config.yaml
intermediate_size: 1536
hidden_act: "geglu"
rope_theta: 10000.0
attn_scale: 0.102
lr_head: 0.00559
schedule: "wsd"
decay_fraction: 1.0
train_tokens: 451300000
max_steps: 6887
MLP neurons of a small language model. Each row is named by its layer, matrix (gate and up: input weights) and neuron, and shows model dimensions 160-255. Each number is 500 + 50 x the weight over its row's rms, rounded and kept within 0 to 999. Numbers have three digits each. A neuron's up and down rows have the sign that makes its largest values positive.
After each neuron's rows, "fires in" lists the words (lower case) most often at its 100 highest values on Wikipedia text that the model never trained on. A number after a token or word is its count.

L2.gate31:518508462393541481556560518518509604400497581432587518441455419517533465559373581517463554494465436501449515516516449443543474387430524521493517449525456504542537494495504463459483533510482554470540511513532517502557508453574520443434441480626520437460502503538508502461499584580617506508
L2.up31:542442515413560532566502451447457575442364510533602459569478537510548528513458508565419405554567536506463492546455540516484475512445554512500528474500497516557526474442547490406456618489475478556463564554535524501519507403535483554417504438419538517492433529549378378414543640517558497455
fires in: "street" 20, "road" 14, "park" 13, "river" 12, "stadium" 10, "city" 7

L7.gate1139:494506487418498606531519542510501485490546526537595456477492453480468528542507549529514477421541489555507421487453446479558533531585542434471510534531427516621539602497623482548481497348423414462508455558504478516578512468459518603577465454431514482463502454510501460476611455492518505483
L7.up1139:490578495489449434508437491493566511574530510488458406513596480563510418445501555505433518451494415421539459427573482599492459531517440437462452487459542439537611490561490475487470530452565444434597551427553503488607438521533481488399536419454600461494557501471542459404545519431499544463
fires in: "a" 43, "jazz" 6, "boy" 5

L2.gate1002:383489458471422516520526534423514455491493467501524525534570434533535540516523506501550537535544428411537394529484529498464533521516460531477540514459554481534466553490526522499477538526486444560459453571566495398487467443478432517601392526445534650491428457526428525531531493458505517468
L2.up1002:573436424516563492498549503455541447575439529482446533380619482562475471509563529525502424461624454508511536534476439534491457574482507451593543544470449467520486489579398486458468570509468537530491490402566409450382425451454580446498565519483458572563496496454468441474509472517514452576
fires in: "called" 18, "awarded" 13, "named" 9, "show" 8, "present" 6, "award" 5

L2.gate1071:528427466503479470550517450467487427491538476577456443385473566471577467588419492572459415478449551445515502519484540400508469379477413572504500498519483458491496588574513555469537471499512569476560571527541456453501463570531428471464514528481553488497496469509537449474531484489440531406
L2.up1071:594486523520600526525507461543455541471493464515525440589506592422503525557406461479411533503533476484527474475541469506467501484476504418565508505506424580510442507481434507552516558635507556458460410578440473506453597524543425521474514526476531521478421508467521592513390533511476461466
fires in: "not" 45, "now" 20, "still" 10

L2.gate562:544511400478486509423535563466497503544463483446492593487534488425540553552478543504493515528576514518465572437516478582521591486421505439422548551497540526512485508565549474465459499501490598586555505514503513446457417502539392487582496463543436510454549527491511541507553443418487526541
L2.up562:518444559574600481404482493483498406448519525513538572498453530429465597489604465518514532437576557414480556495448500478458545586555438483477478482514483492489528500566415394445513548583496475509463542554435500456453449471541468538570463509646444584403458454437482461466501544370518488555
fires in: "back" 18, "made" 12, "netherlands" 8, "taken" 7, "followed" 6, "start" 6

L2.gate1518:508552441563408559513488483437466490590484453445556520521471479490553463520515550462401501489526486498441522449537423445423504485416468568507347562508514539550390564511530507436595493526465502617465484505496505465454511539528517540493471477517576479533536460492499500539419507509471564507
L2.up1518:496573485541475454495499497548619471479542442480451529501566513447467522505532545484504428423478473413534459402408492477461470407544527535536568584474515439557491492516450569525513479482377527551534464579604476474397557554453551495511532433533518466461470545639564571527526415450371477491
fires in: "made" 25, "found" 18, "isbn" 10, "produced" 6, "introduced" 4, "set" 4

L2.gate564:526458465487475503543391508357570559506556422494497413466426451475522503590491490521576449599521545461462495553460589523587463489612537572495453524478426561483375454513500554536603508414569469508532556466493539511511504458582400477461502564567634496555558517460451512465425607429573397522
L2.up564:549529438500485509481632481388397541425457482397536558508470580536467546466513555536488477542433516470450526498492535439505453477463439508453544525429477525465483493598473584512565522477502547517540450581550497519409513527488410442501418502532401484517545490559548462544447476505350473491
fires in: "started" 19, "began" 18, "took" 12, "2011" 5, "2010" 5, "opened" 5

L7.gate933:534441432491442460507377556429526500523590591563508561438474481523492461446445487581479537474474438539489598572517464525408566549489523560482520504509424448487527494562616525498436501465457504431499463479368521484524459456532464499610641483439498561435503422583507493510554446443429454584
L7.up933:408580464448466524549480408574541499480498474503561483472474507463537506406507526468554543525546510458508544551409403550428493571542461565573514465517487538525527514470419506548564457466474484551437518446402561463589478500440463512523536566517577523535512512535469448581488539494442476489
fires in: "as" 63

L2.gate1279:443553580510461451536406492563398529501493568469466516465453431515521488456531447382443557551538452535502468447515560448444445475440498475525469514413552531439532546574486456543499475550415564541522547520465489454459506504462399505433478451531510446517545492482503542401468520442590521517
L2.up1279:495418539444504431521534461496536366465491608547474621493516461534492463550532481502579586476427493497527429439476538457621519575484495463497571590496510557502448499481612478375338522532410587486410502527493417545502569555494539543498428442440464462552551547510515508537529452438460514508
fires in: "2018" 21, "2019" 19, "18" 14, "19" 9, "2020" 8, "2002" 5

L5.gate323:537495525462483488496488539367501493521507471526514505540572470373439540571491549534400555574435523523465559475477560462488527480525528495456516459508508604492485582461477552510548477487508649491466507457445487502495511565604463450600582573552512444503441487472506512404392457443530482582
L5.up323:473442495485448407551594468524515534391522505412552514516509507419497587597447493542533531438496391471503459397464435542511584613534531517522474492556499472496522458495522467447529448500532501523435459512622532532543510551514529504400592477508497534419442490652436456440452431468557512396
fires in: "0" 46, "2" 9, "1" 8, "at" 6, "first" 4

L2.gate360:410607541479402475480479524502568455501522479483445447474454522560558452584550489446454492428507530448496506512428487558533499467482502552500489463545481431519563558459509476522436499546578500529525494449529503521481483536475571479561571511428487528580501485497544485443529490516500551419
L2.up360:463497468468502542577408504585482531529554423431499470521579511561448519509530527453503480472558560450497476508474516461470450531531554493479560495487501464485500462472416463517565514468505592489527539575452507463462510490533495549496580466491521437547479502610503545472384525554493513447
fires in: "north" 16, "london" 13, "south" 8, "that" 6, "win" 5, "west" 5

L2.gate178:447450467548414490549490520461504481478486422505502523426498553481446550454459434498500586484484421621476465459520405543525513471450512484379412536550570491462558518437549546528455442495524520519469550484460470486551484461464513437541530430567568468536563427528511409539506425392533472492
L2.up178:556613445504396570517537466495519499527468419570502464457419510468459526383525537508440553493446440490433506390480450449553504466458562550501469564583470601542446511514516487503471433533506551450516473494524508606502544446522402550513536577526548387455530480456466499492492467512499504504
fires in: "new" 35, "largest" 7, "larger" 6, "largely" 6

L5.gate277:370523499472512476447454427574434425570525488488572511428548405563446443456458535532459487572491436577457610544495433414511441465459518486460534537508500561539461409529475688526568431436491501447496479608475466526557484552533467536558490413542485463514490406456529561432496544444558504466
L5.up277:450499498497538394521448565454554541493515468557476471502478521422567511550422485499513601584584468427440495498587499440557547497495575498510464519550426517453538576404596490491491371593442449491537522475553505469522471475537549564466588592584482492473547464573516511463465437477495470482
fires in: "of" 63, "other" 11, "a" 5, "might" 4

L7.gate773:613458481543482578400431533470467507495506541461624493483499512480569531539507450446454545500495514480510472483463515467519512458481496402440517528481461509436505495424484380420506474497483489408536388450377432520461481511511461496467539444585407494495552330526493511452424474492470472554
L7.up773:493484545485549607524529475488457480521477460425510514478520477449608464479541498471554527511487530453483624460481559429512421517448510445483506515514460537467447502491454440540535501501538429528545447445480501566539505519623489597493558492509577511515543439520538480559584561463552511519
fires in: "as" 72, "all" 6, "so" 4

L2.gate183:490494444467525461437475483565538541563497539478555503434343550439671517606405487618531513477477453420502592484587531469456525468438594439457535542507516481495508522489501486436513502540370501506524525468532442444590512535559504528511453525530453481530571526480479526529496476494516510519
L2.up183:588508405458536554439484480568568496440563494578508411449475482480512533525470539544515543469550546516437557539443517603495553537502475549551572485525457501502493560534604450491464501682507571529517514504528428520583456506526430511480418600575506465474539429503486480507542475424529579507
fires in: "city" 17, "state" 11, "stadium" 9, "town" 7, "university" 5, "club" 5

L2.gate836:454498483430517472451520494467457449475517555450471462474536516583470509575546517498507518491482483525408571492442401523489393498489489500486489589518480474455501441563597548494496558472554614442643651548386520487474499521479486439507540508520485473541515454509541523513439527483517447498
L2.up836:496493518524511403485456497491435527514485570522523452455500469477519517528449511567560525416396499429594478474506496525526462462488475481533554536501459509554511482486503508423470436500494503619526524667412500438459504530455448510515472483552475463513494501443573611519411460507522558604
fires in: "of" 21, "both" 13, "only" 9, "more" 5, "limited" 4, "baseball" 4

L7.gate424:474508445549523496521502511461528489513591467474437470382543479496474397639393528547570490550539555556462475463486580469511531447472510414489551565478484467531494463489533575577538529434451500517501581520446474582409546527567510480530550436569533481518496378449573482440517500433516488492
L7.up424:429589517533487474553509500542450446493491462507584504599455554496560526465518553472561381490450579559502472450510527515502549397480618526518525430549466533449491575489483452553548546514409475485494526480475393454561524459592482513562546488480412548370508508560525535461499404482553397507
fires in: "these" 23, "the" 13, "following" 6, "several" 6, "this" 6

L7.gate897:466533543417403510501605505471534526536494510576602466524460547577431467399561453569521471459594468430398468579520499445488544501494589508512512571461550566470496542454447599467491490411540387531542486562529501469488442508538553580504488453532486504483444533459566496515418554431532471454
L7.up897:511496428517483452521460498510480392467435468497466442512448468561450513492452475468528585523419534558495525484484410466497511591454485448474571500533446481485491437377493468498610473532515558394622422488403480545524443496484563505499541553560529441410472462553481496538382495521459460523
fires in: "of" 46, "from" 17, "at" 10

L2.gate1458:503481486564544497495489465462435550535540388532426495458512522482540539486497491469520473437448437460516620428450560476450466428489490466499504494520440500420484509479500626561557516530603550502507516541528437541558578582569490491507578616522483460452542436441479641481415505390477453513
L2.up1458:511491604509552510564419455485496498569452438617470480618395479459490508489511405516519441454537467594428432400460516484487518570501458533506522510529474555423492508432503570521551519456537450417544497533489479453553554577452478521591632422515509484465462472489512568597551563430540505498
fires in: "both" 25, "now" 19, "later" 11, "still" 10, "even" 8, "further" 8

L2.gate1323:369483516504515513435544466534559468448505519527469467450467469497485396566511546603522509530521446527546455534494509505514461429497537484446539514511509565535574446570477503514536483581448474516498502638602476515518443357469464545609549491477487508540507542494552512422515471568593516515
L2.up1323:549384520454468557516560494464439464421521588489470566530506433508465472495568518489474508481509472468472524500473485458516451518543501585513447471530432453530534391563434440474552513565531664488375434483507415566549513402501554415562559574457520484501368506553363407500482491530524517493
fires in: "north" 16, "south" 15, "west" 15, "east" 12, "central" 8, "western" 5

L2.gate1338:469547532510439490489565510550532489499545547476614457417389577458392533359445514572508492508402560520605411573507480438442459500511458569459601500521536513481508496561442479507540572482527411571630519579523490461578515557476446550467473544574438608490360557571532469518434472566447636500
L2.up1338:543576417466496528542482513594587414504518510495552500434396518416467575537406519488419496492509494403550447517489481419449409528437483514501491530453601528418572554520522509521492450440381571510469466497477457517442510493472488521526479593549552451506532493466512448494436503501460551673
fires in: "of" 17, "commercial" 11, "motorsports" 7, "netherlands" 7, "features" 6, "matches" 5

L7.gate1524:447526459426564466521449545579426473542486521541553554568516460509520519454519492450576525530532477434485506528509495456482513492511469435554545446508442408567473500436551494440568480431527436561610405541384531590483549515449567504461520544517515511506470438531548440537591538464470422533
L7.up1524:518503477499481478472480515475439412428558522427525539543457475459514522548575524553479478407524426509495580474358486486517481457506409515603554455458534560536451565467472510538575386576460526509517441451513511533499525471509526595483422482507440491522540527571497505470531467503472426512
fires in: "the" 51, "theater" 7, "theatre" 4, "auction" 4

L2.gate1021:426443526483581524534598523573446509570547473401616554587528512565433431433450496467595569446546550647490489483595491534462518492563598512517548466485507471497501476563435568548463520461516582579398468480594619519514531459487455572489401419490465613493550498515443439494498519488519524524
L2.up1021:567501522438566461472549564503512479456493599424551525575579464562508443512563473488479491513464547506452475485562466511580485581641505506514591461478549391453526503571406550485515527517510456567450545535446609552516522537486489514495513501452490567463360502628436552440478563503585538563
fires in: "chairman" 11, "hall" 10, "court" 10, "king" 9, "hill" 5, "army" 5

L7.gate1062:559575438473534499439521501502492479460520500471473480461441480515583448466504585547459546442453525497476504476513536477515484510444482466453555429537478584438538559497508619543575549489537438473466510540559483539538483464521507518571538519615495509446553484508475602526568589561521472476
L7.up1062:455536535471450458463443498392480494434453598518419455496457564437479414503517532526475429541550435523512559477442532533582477514560520511427409521619489472561510523497454588503557436543490436462538655425542602626527492555592529542526482482567438545504485550547514462459495453500385546549
fires in: "some" 25, "more" 10, "a" 9, "all" 5, "one" 5

L2.gate621:559430479503496454484577481506505511473431468547556442461514497494458474546528587416481544540540521474550513517477461560493499493507495463460535475523522562425576524416527549519561474510534502509458456554504528456533456482626495532454427484550429562493530474534477529501585490460566497481
L2.up621:534469492498530450448585456494487492427478463306616575496499507561489437469461535502494504538540535477486464541604494465496580462518544504463540483399567497448503527507551445570509489467483475467505605485446554509500496470514468508419466482558472526517592518373409438462453566458538443345
fires in: "government" 20, "business" 7, "fire" 7, "road" 7, "law" 7, "damage" 6

L7.gate1445:516591481492512465509476585517504444463579476514579378561550562542549479503483426472484586455451557511528443472525535433435583478542543525507581462481595482521573426505499566470424532427457460452518497497470554553480497431481506557487508429511597480539501430509404559458490370545430502538
L7.up1445:536509518460559497484462491415433579493526462514504493515599545555475515548511509455562458416633530464533530513455464500530487556516505511510555488512499583573473407503411532497502486529449476471511505477462499479510571572573513450572454483545548443509486463463554505519448527426579423494
fires in: "as" 83

L7.gate86:522556636534494481537540537515521502481422576580479507534462522518467567556478414444498563433535551458485481471520492503499514523536554497402577557521507518523470478535579443518447457507488567540514494483591468477397547536532466472467426517542476474574540487461528425573489504623466605559
L7.up86:572556449542449547482512475548486555490507535556557499562513583513625432464517468542499517410497513436571550434487535494444465555478551484476533505458508412419429492541498477458519547469478531389524514461470516545519493462572639496519561556411451541526494490486464522502362540443477486465
fires in: "which" 36, "it" 15, "who" 9, "as" 8, "that" 5

L2.gate502:506514531366475453469524526487445446562545458451517482466488480599492554448549511557486526533471561387497503428476538485547537484565488671494452479583425483456534536571485502462568430516486403473496564403478386494475457510590496538508435527551505529549527493459500437553520547473601550447
L2.up502:588401396494353546530501546619465550464412430448497517393540481486520547402609478485525507555579511535452509442456598402464408568522554497513517442487456524471549509479508449477468430543492454552580615528549569484452486498402435475521531397525482478383516474558494506490468345474553441544
fires in: "on" 73, "surgeonfish" 4

L7.gate224:514562398500422478531578485498562534482531526507472475462544540533450492556440452558501474504534537423464552468512465462495508427449592504469562557428495514493519482476547528490477539459475482455595516506491549461462553529458508504499499501604513550461538499459475507520419510597404484522
L7.up224:509525569525514486517428500484489399512486414530545423526495527559475528533493451532394545498460585482556492479473459543552489536548490577616566394568562471499410535519542475389477494515483396542560471454511640544511439584542489517497464544470467560432564456484428491535498523542504555448
fires in: "as" 88, "not" 5

L2.gate558:533548516422490525432472466511472426472511513492472480418519557452437488523475436474493518565400488638552457486466437492419482498505551422423456457474430532449389390457499510514493597469405481420554596449524404531497553520532453555514537434579525529445519422481482521539433417493541543481
L2.up558:399526497509542469474475579534470428517402494422507507471394509511555480441481466546423488509506574546542515417449439466484485433454552529424450462567415546501527487452502452554513528418448454467488499554505436469525530507614567516541559446481409439491418528554469616421428547509543509519
fires in: "all" 48, "both" 14, "top" 10, "individual" 5

L2.gate459:466493533514477494399478512530477439573536456520501482439472474507506483538414495495417533459486478575557466475477468515622527481467455485529530442441508539573508547471464479532559446536497515516607545456519406433504580455584444574570542466612522600525567446545520494535516480499514557451
L2.up459:407489492529443496448510547487488437472492365445505536511479499558420435501424496504517493550421547492603444557514490449541499558472457507496394455542493561545487462409474508478548517524533560529499572526425478449531513475467398528489444535519568460530494472646533568541436462464545486560
fires in: "small" 18, "large" 13, "young" 11, "active" 8, "largest" 7, "larger" 7

L2.gate530:534462469481495562470472510482458433500568592558469489442505449502476524461576558421570524598553495449500585432491535415516464487606593541487497503474450477452504465520548462481553469513565487480497593505551562495503498556503498453680445476615507566456454470430553540555441488470447545468
L2.up530:490497544528458456492546561552433465484513504511448460589553498491455544388499602410452565486662492477546464414593498480508468458624547513599584479465511509418533427616539455478478482489481521439384501468534550466574494492474466524545470492551511417429466473495569493545505474480463580480
fires in: "ii" 20, "i" 19, "iraq" 7, "idlib" 5, "if" 4

L5.gate1396:531576416585545434559497500527525575479565464488468538518392473433445526507502469564493485502571432529589553527481481492506473506505486462497451523465346478558473514463548433466453546540443500557539554526478543415511473509526442473529480455523520544504421473456490547525460415567548523363
L5.up1396:590480499585493497483537558500514447507637612497554467517420535472486561427606500546451530558554589533544468512538563540536446415449490568518431471475525402513605467485487554537423528573468515457564513500522510429478440533467504542551430318501554498528412538481509517582526472543496430508
fires in: "north" 18, "south" 14, "upper" 9, "west" 9, "east" 7, "youth" 4

L2.gate876:437530472393488429448483495478541588591491440523517551472591490501474541509557533417556587440553440523472482472486551522488500486514494482511503505496447551581549601554523543542477587537518533519481556594529564541558482546481395461622445554512482498410435486563548462533466489497562474450
L2.up876:573437575604554473463601493450505479485425407498488473445540496405524494525491420549511427504488472541447644471447527529543463480493517519516459485475536548468529478529482403504505529628434531483567539447523516467513412489494500488514492512552470576498453509488480497539479511443555537419
fires in: "known" 37, "named" 22, "described" 12, "reported" 8, "present" 7, "presented" 4

L2.gate734:550385473522390521518516497462427483533559455523465532515566510563508506507535434551574531496533430489453530465397497557480547542479577450525380499513527481481452622463460426488563515455552554485506503477488502480455506470630491473534483491523480483523485451525533480504464575543499532483
L2.up734:575495543557599506467548505468485496495517480507487519473479456472499543535569522499580497554472434519481572476479536428467375484572479401494456453569408628481467473566548485442588533453515416500459444432515547493569530504562422491482534528520467561437550512555501533492489543371579468454
fires in: "began" 16, "started" 13, "married" 11, "formed" 8, "went" 8, "joined" 8

L2.gate240:521403520502501523427374457513601479494548508464456442503445496516527467559501446519546387587513503440459423448504574453508529477551596421508469560498460406480521515469481619554568448418537564490518457484500436527490490557565531505428546508509380495384561486593505471448485586514479420453
L2.up240:573458523569421484463493546485534495545473436499417516574521453420493534584496486526516480583611462493475586504533570519558453526501533434461373511586529539434515476609424467476620434442482588533535521488511555498507468536583517528423532559626570540511491538515529505436428569419573457497
fires in: "began" 19, "started" 19, "continued" 14, "start" 7, "studied" 7, "led" 6

L2.gate547:508447469481584553485549537452565491570524541512487506445406471588557513523576471503489467538407391476544522446489557460460511434533525558457411504530445403533499489411579530493453476550457550401583463543464500407439553491561543517509568470520499461511514515565528485403426485533547493512
L2.up547:523440538384583579515541425475509500504518542562485487409556472582559532524583511556475491438450470513551560471481491574468441532495447524467449411569571428511487450404537513508495550460482493487562474556558406596549420489476542504452515483465558467524448520485564425473477501501591515478
fires in: "york" 27, "california" 14, "texas" 11, "chicago" 9, "michigan" 7

L7.gate358:511490545570476373571569473468420489547428484535483372477486501399492491415543511486481562521496439611516518504516532404431520502590414493546472586400564576557514598478643475538414517482474428496475459603487531434465606510505428545483508426469423500455550541541533557488534436511592515535
L7.up358:584506505475487548589592480537496462566551454529513501552490569410518425419531602450524611473545438486495498556568568605530558468533512500511489518446514461528504412476465528569500548532526489427559533456443566564487493490438529529479508472441546550418495497540488477499423518519587516499
fires in: "at" 35, "of" 25, "in" 7, "households" 6

L7.gate1452:575499531475466469609501457452515547557447456499456502461478482377461515524466507501492455420482505450462533481484601537548480471556454476577511464392494514542565526518575457483558486469489513482405495545494542495501422595553480436570455439462544471494520538451490575490533589415548529571
L7.up1452:469436484459391460524454474427442515618347500415523466539468397537543521616483534552477470556535410542380418467553552558502390429475484546578475556427498543446420571513441517477529474487463507440508501496510571498454475462491542501462573481520466547503477523511512452425404481494504566428
fires in: "to" 19, "for" 18, "from" 14, "and" 11, "with" 4

L7.gate1500:545491483524570619541445544473451545446569433537543538493456553528468485574390491465490501559510496501387425500510470400472581583471540491447457462530544519537576460522523620486435443470526507491500471487526556509497520505495542495590510485536550527466454384535443383590534509553504569525
L7.up1500:445592531494497579547400449464569557539448484459552507418504528527452478501598519513533480632478469585439509485560602487593417602454456496478405596556378522574517551448454525535502549471475534539496436640497584535512484386544497598511481470419568502623542423455569440454521489467505524532
fires in: "of" 32, "a" 15, "time" 6, "one" 5

L2.gate767:483491481494537530437529528460554545480580550446526537465449407461587485480516558436478496567483397431457524493503463493608443507497539514553499479458505359506581506453558509398560546440505528536492561574593571511484429516575493427525561463493459482583453570581551445416439443544500510411
L2.up767:470463525538489538573572506468517518501557530530456537547433497430514447418595496535438382495616508540547485475411456533568436533522543581488527512523518498542508420532501480438597599533525406556415536531599547523502475403445523542486461499514554486632452618511461470422527536495552556426
fires in: "west" 26, "black" 14, "east" 12, "north" 7, "gold" 6, "white" 6

L2.gate858:468463463526502547441487527532539504450468517447470507423466419525602491418542546533480641451557535498515466494492497541477510484466517498502519503494486387504499470526461506451524493572463617550463501560603473519510445498446569430529497447525518455485477488476493482402482429552559618499
L2.up858:473563466423546556541508480459467496478477514446551523478482570519505432554509461517393429523550510507556495538405484462403447527517387470531425444481495452508500558596473472420461491524540577508413491605529419496532489537479541532492563504487494491570477525602515457530460489545515606531
fires in: "north" 16, "south" 15, "west" 12, "east" 10, "fc" 10, "central" 7

L7.gate400:570485459455531481500458557480468486500388489518526470551526491349570489511532505496414583470540523452578543482583532566503452448416476522489597472479491448535516525547519573518490552509523578502557565532504498504491504459409510446508485513542428416430499464465524518516530446454520345530
L7.up400:533399501507468607553538480479453448479451426424553476518441551483373553562523470497476486447470447510479506562389483569576480492536481511556524458508429582484489412528527460602576462399480506475461422551485444567489450424432464465519478556603529480503355593457547555574560465469544425510
fires in: "the" 47, "north" 4, "bank" 4

L7.gate1210:546383458466481428533640487476485450448501475460441426501395481530489495514473514472565451521561606499457474571519426463467487405445500501514542346519457515481451488470516381420512465511468432463588479483551505465403505461573442492572504395448462568502492613432551515451581481502451562549
L7.up1210:524488511479488552437533461553457413492520593516433513487423487486604474440455524482503478584570529531541528571456581538474561494462411502458475466495495479532475601505414551463548537519421449537507439491431475557501487454502450508511440586425589524491408590412527428535526523463543444528
fires in: "of" 50, "entrance" 5

L7.gate1216:553486504459551470441468569538412585509414525494531488583419486347532486482569469522387478519521521585469470552520556551461505456488474573512536485433516535452508548485457426511526433497434574402454557420513502461465493457431498452665574572468459467433479504553551522528543576531501517470
L7.up1216:463469438393469526507423457501551547513437457514458462553481504499482538505536465465545408517387464549456430513481523516471571533413578474467477459531536444513477497542544438514393505455505566455548447464489488484326492540409436427557561525440500534436522541490562534536529379466532500512
fires in: "chairman" 25, "the" 13, "admiral" 7, "commander" 6, "governor" 5, "minister" 5

L2.gate866:577442448478529486506552501506508498462505449468386419507553515427504525600506510392526509582473520489495520529476513379508506516482537459434393527554515517545559465511500544473476506485421509456559475495503516489503435506624413487472467519552478464518484448378392518532497489458462456521
L2.up866:487500532440577454548486481426428516520538337588455501574579502553503439519472492516480499468578512434528508500512435367475462496528490498468555652459473529479461512497528418516563497499512562588494591485448494539471486506514447421595524464619492434370580519462482499527532419390506383485
fires in: "main" 18, "originally" 12, "original" 10, "closed" 7, "present" 6

L2.gate1155:494482453487378505449458565464487466551484543390529581503456545529493571504450541575583520514492492501476417414499528447564501532442563507414469506444436600453499570555467497495476512538480562413562458541506589487498496556554527498591486551599497514491473517458580440503511432510536427580
L2.up1155:509473606522524583494463517498515408511491515481494533464480483525429480495420468505607503517504473494484606493470519513425530521388537557479431537489577603458538510486505436469635560553566516459447535572514536550500479488578582537497479472446436545493499502531500511539549566484559480500
fires in: "took" 16, "joined" 12, "made" 12, "two" 10, "formed" 9, "right" 6

L7.gate1037:519528529532490493441505492427527455500499484485485479472514568536434501559483481463547524469488514534408475499482568466552446490533500441498475489493486517505441544494522477459431463575559496637583491461581456564416502587527496465476465439549389496479448475509528473543573509518518433478
L7.up1037:478515494416508463524484470585414501568502487540491502485487594469498511334479473491435455536534540424588555550451456485518520564381428560511488447586466424423600497541502549434428614449548453349424367511513497501372534452546535542496498503568411404424507500429569505550462471512425523564
fires in: "in" 54, "the" 6, "of" 5

L7.gate763:517572497413464501535462518466494508621588401442501516564507521526496480510504460474452576507441618459423499513517510493466563516466512448487468536480495579532510475546555513466571459520444376475515438524409501454547547539522574468454480556528479489512533375388538513519507498415577525495
L7.up763:402608399467470404474498490547472513567496453503564510554555542529423604467493466423471553511507546525504556554475489436475522516575565567425573599409479517492565489473496518535517520512439473545508533451483452546490498561447475513441537501490568529423474424534524517510526459513499446401
fires in: "by" 15, "for" 13, "on" 12, "as" 8, "after" 7, "upon" 5

L2.gate1281:527500488511361458503440468577573514529516492492426486496464516490588492477488469476518480484464458472456488478401553567533413523483523497517532506513443580503468495509481544555458465590459537499612563468508492546444477567422565504469490514417443450478586523532496554475559448511526497445
L2.up1281:465468451515535490515485434535482570556499578578510468575550499496482508451540479401453499498511535666478584519481452453454557513460390471586523523542468461525457450400518449492438600547529564465501496411458547578515492477490562460523549518526505464528536477399543599377472487442566482510
fires in: "as" 19, "2019" 15, "2018" 14, "2020" 8, "2014" 6, "2024" 6

L2.gate816:529521503549504546480527538545511408535463476507480484473496506520547565473562519485474459542478489485552496478443468450483412415423453422493433555411476397500496583503533515460546569502518497433551545517457546397491447460541532473504530497569463418503473460529587513493407420505442492415
L2.up816:541419566486512466513468466608483503492530546533485537538504504478548500486498492551453549433463469484563407413541483494530454493433504454452509467547484466461518545499552504439547519555498469480568419532530438495546558445489586538435595536468481407588342541515556508575462448525446546382
fires in: "california" 17, "texas" 11, "uk" 8, "states" 8, "chicago" 8, "us" 7

L7.gate15:501527479458580516593457470497420383549442514530545512568563521444501433495431543520503554445461521549497482407464491539432503498538466425446536502412520543577473533586522517507514452496565584534480439595454455532514482531497509425445456535505505522464522434463440550516499479513544548504
L7.up15:478465569534556508428504547446535448457537454413488529496526616456478429531564508398499562466446534509476519440607503507463538582483503427519559541488602506403530346585499410516514485482391469482509467457448479609478507484465510398582496508533460549483429486505490445512427530556551495567
fires in: "it" 46, "they" 12, "she" 6, "this" 6

L7.gate712:504414467573471528535457419550467543546451556457578508486509457412520451482538488544486455493402462601435443510476497456437501525527548451469501582500587511614458502470455457484533409475488524566475522453581485552425467452502460566467586544505574508435557563527476571541426506505462478387
L7.up712:424532528524485500515534497507615431485525459384410492384460572534494460504538462585471511464467525481486434442486479538509399480424422415524548484511460486510522474507404526521435529502511490454484581536453494519554482533449502502521459503546474457481470477472518469463477447488481518471
fires in: "a" 47, "four" 4, "several" 4, "of" 4

L2.gate1329:606478570428552497572460462474482604564526560452560458552471448562462559454541503521423484505498532463515445534383483404497479563588501545443546508482508552504545480520502469488477550482466540584515462577497463527456498483487450508469506484409511429442459484485529406501507505523558415470
L2.up1329:481501433501420534521540557558583432543555527423502488445392434462524491613487503477453465538538480478494442536510634418519585497481464402549506434492467487402449512530414573462478459531559469484475560458490594457489442481560449522505474564516521565544472430515557426495558443470503518419
fires in: "1994" 14, "1987" 8, "1969" 8, "2008" 7, "1993" 7, "1975" 6

L2.gate837:439546472445420556534448506423509539513482462493570529497485493523418457471578561502498538525512578475537504541400493478442575513503441455471407513515541513534451502475454505525455554509574531504512489481496488510472509500442543475502429488481471544521647508530497565519471501509545521556
L2.up837:426456495520463479524486447488431489520488497470530529547486516475500532497536490528490513525502470486485384532575533428470558498489476477523491498465488501479519530450418501461535603479521421498478471569491533519497418395557507543476642511507497605473496550620477453436475485473582509564
fires in: "of" 47, "at" 7, "on" 5, "college" 4, "festival" 4

L7.gate42:486537464483466506491413543441572513521538379506506443493463382500375441557437548530450539518518591583488477430485479461484482519494462502509450546543562440506463544537517629444503458443489500526601555471539557450444508479463432443528561471433552547479443487571510529440561404478537438515
L7.up42:474426563492512472563466445502542560533516525542396439444591460491500461533504510541508462605452498465456415417487509466574426476450503440520644481477428450479518535532426489545476530503444473468540532579489452545601448478475504453436501554582446429509460487499495545556561450450547444486
fires in: "of" 69, "mental" 5, "no" 4

L2.gate662:562489435504394516511449483462512502527497438542483508454576623469504499570466523454516501425453488384471484489601460489580464515505478458476570502515456433392466545573447549486471579589553450441511573450495527530392515544536519470586437486545461522489557403542532502496508437552501541498
L2.up662:543525598487524506560469544479422505567472435509507391439487588504456489536489583504407537448548478469451461485525460490448439464433471579402499537502519443472530483523555492482477538439475502387450543543471482527464449550467566409484539502508395638406494529470548621570504449544565417560
fires in: "between" 31, "about" 16, "what" 14, "how" 12, "where" 12, "when" 7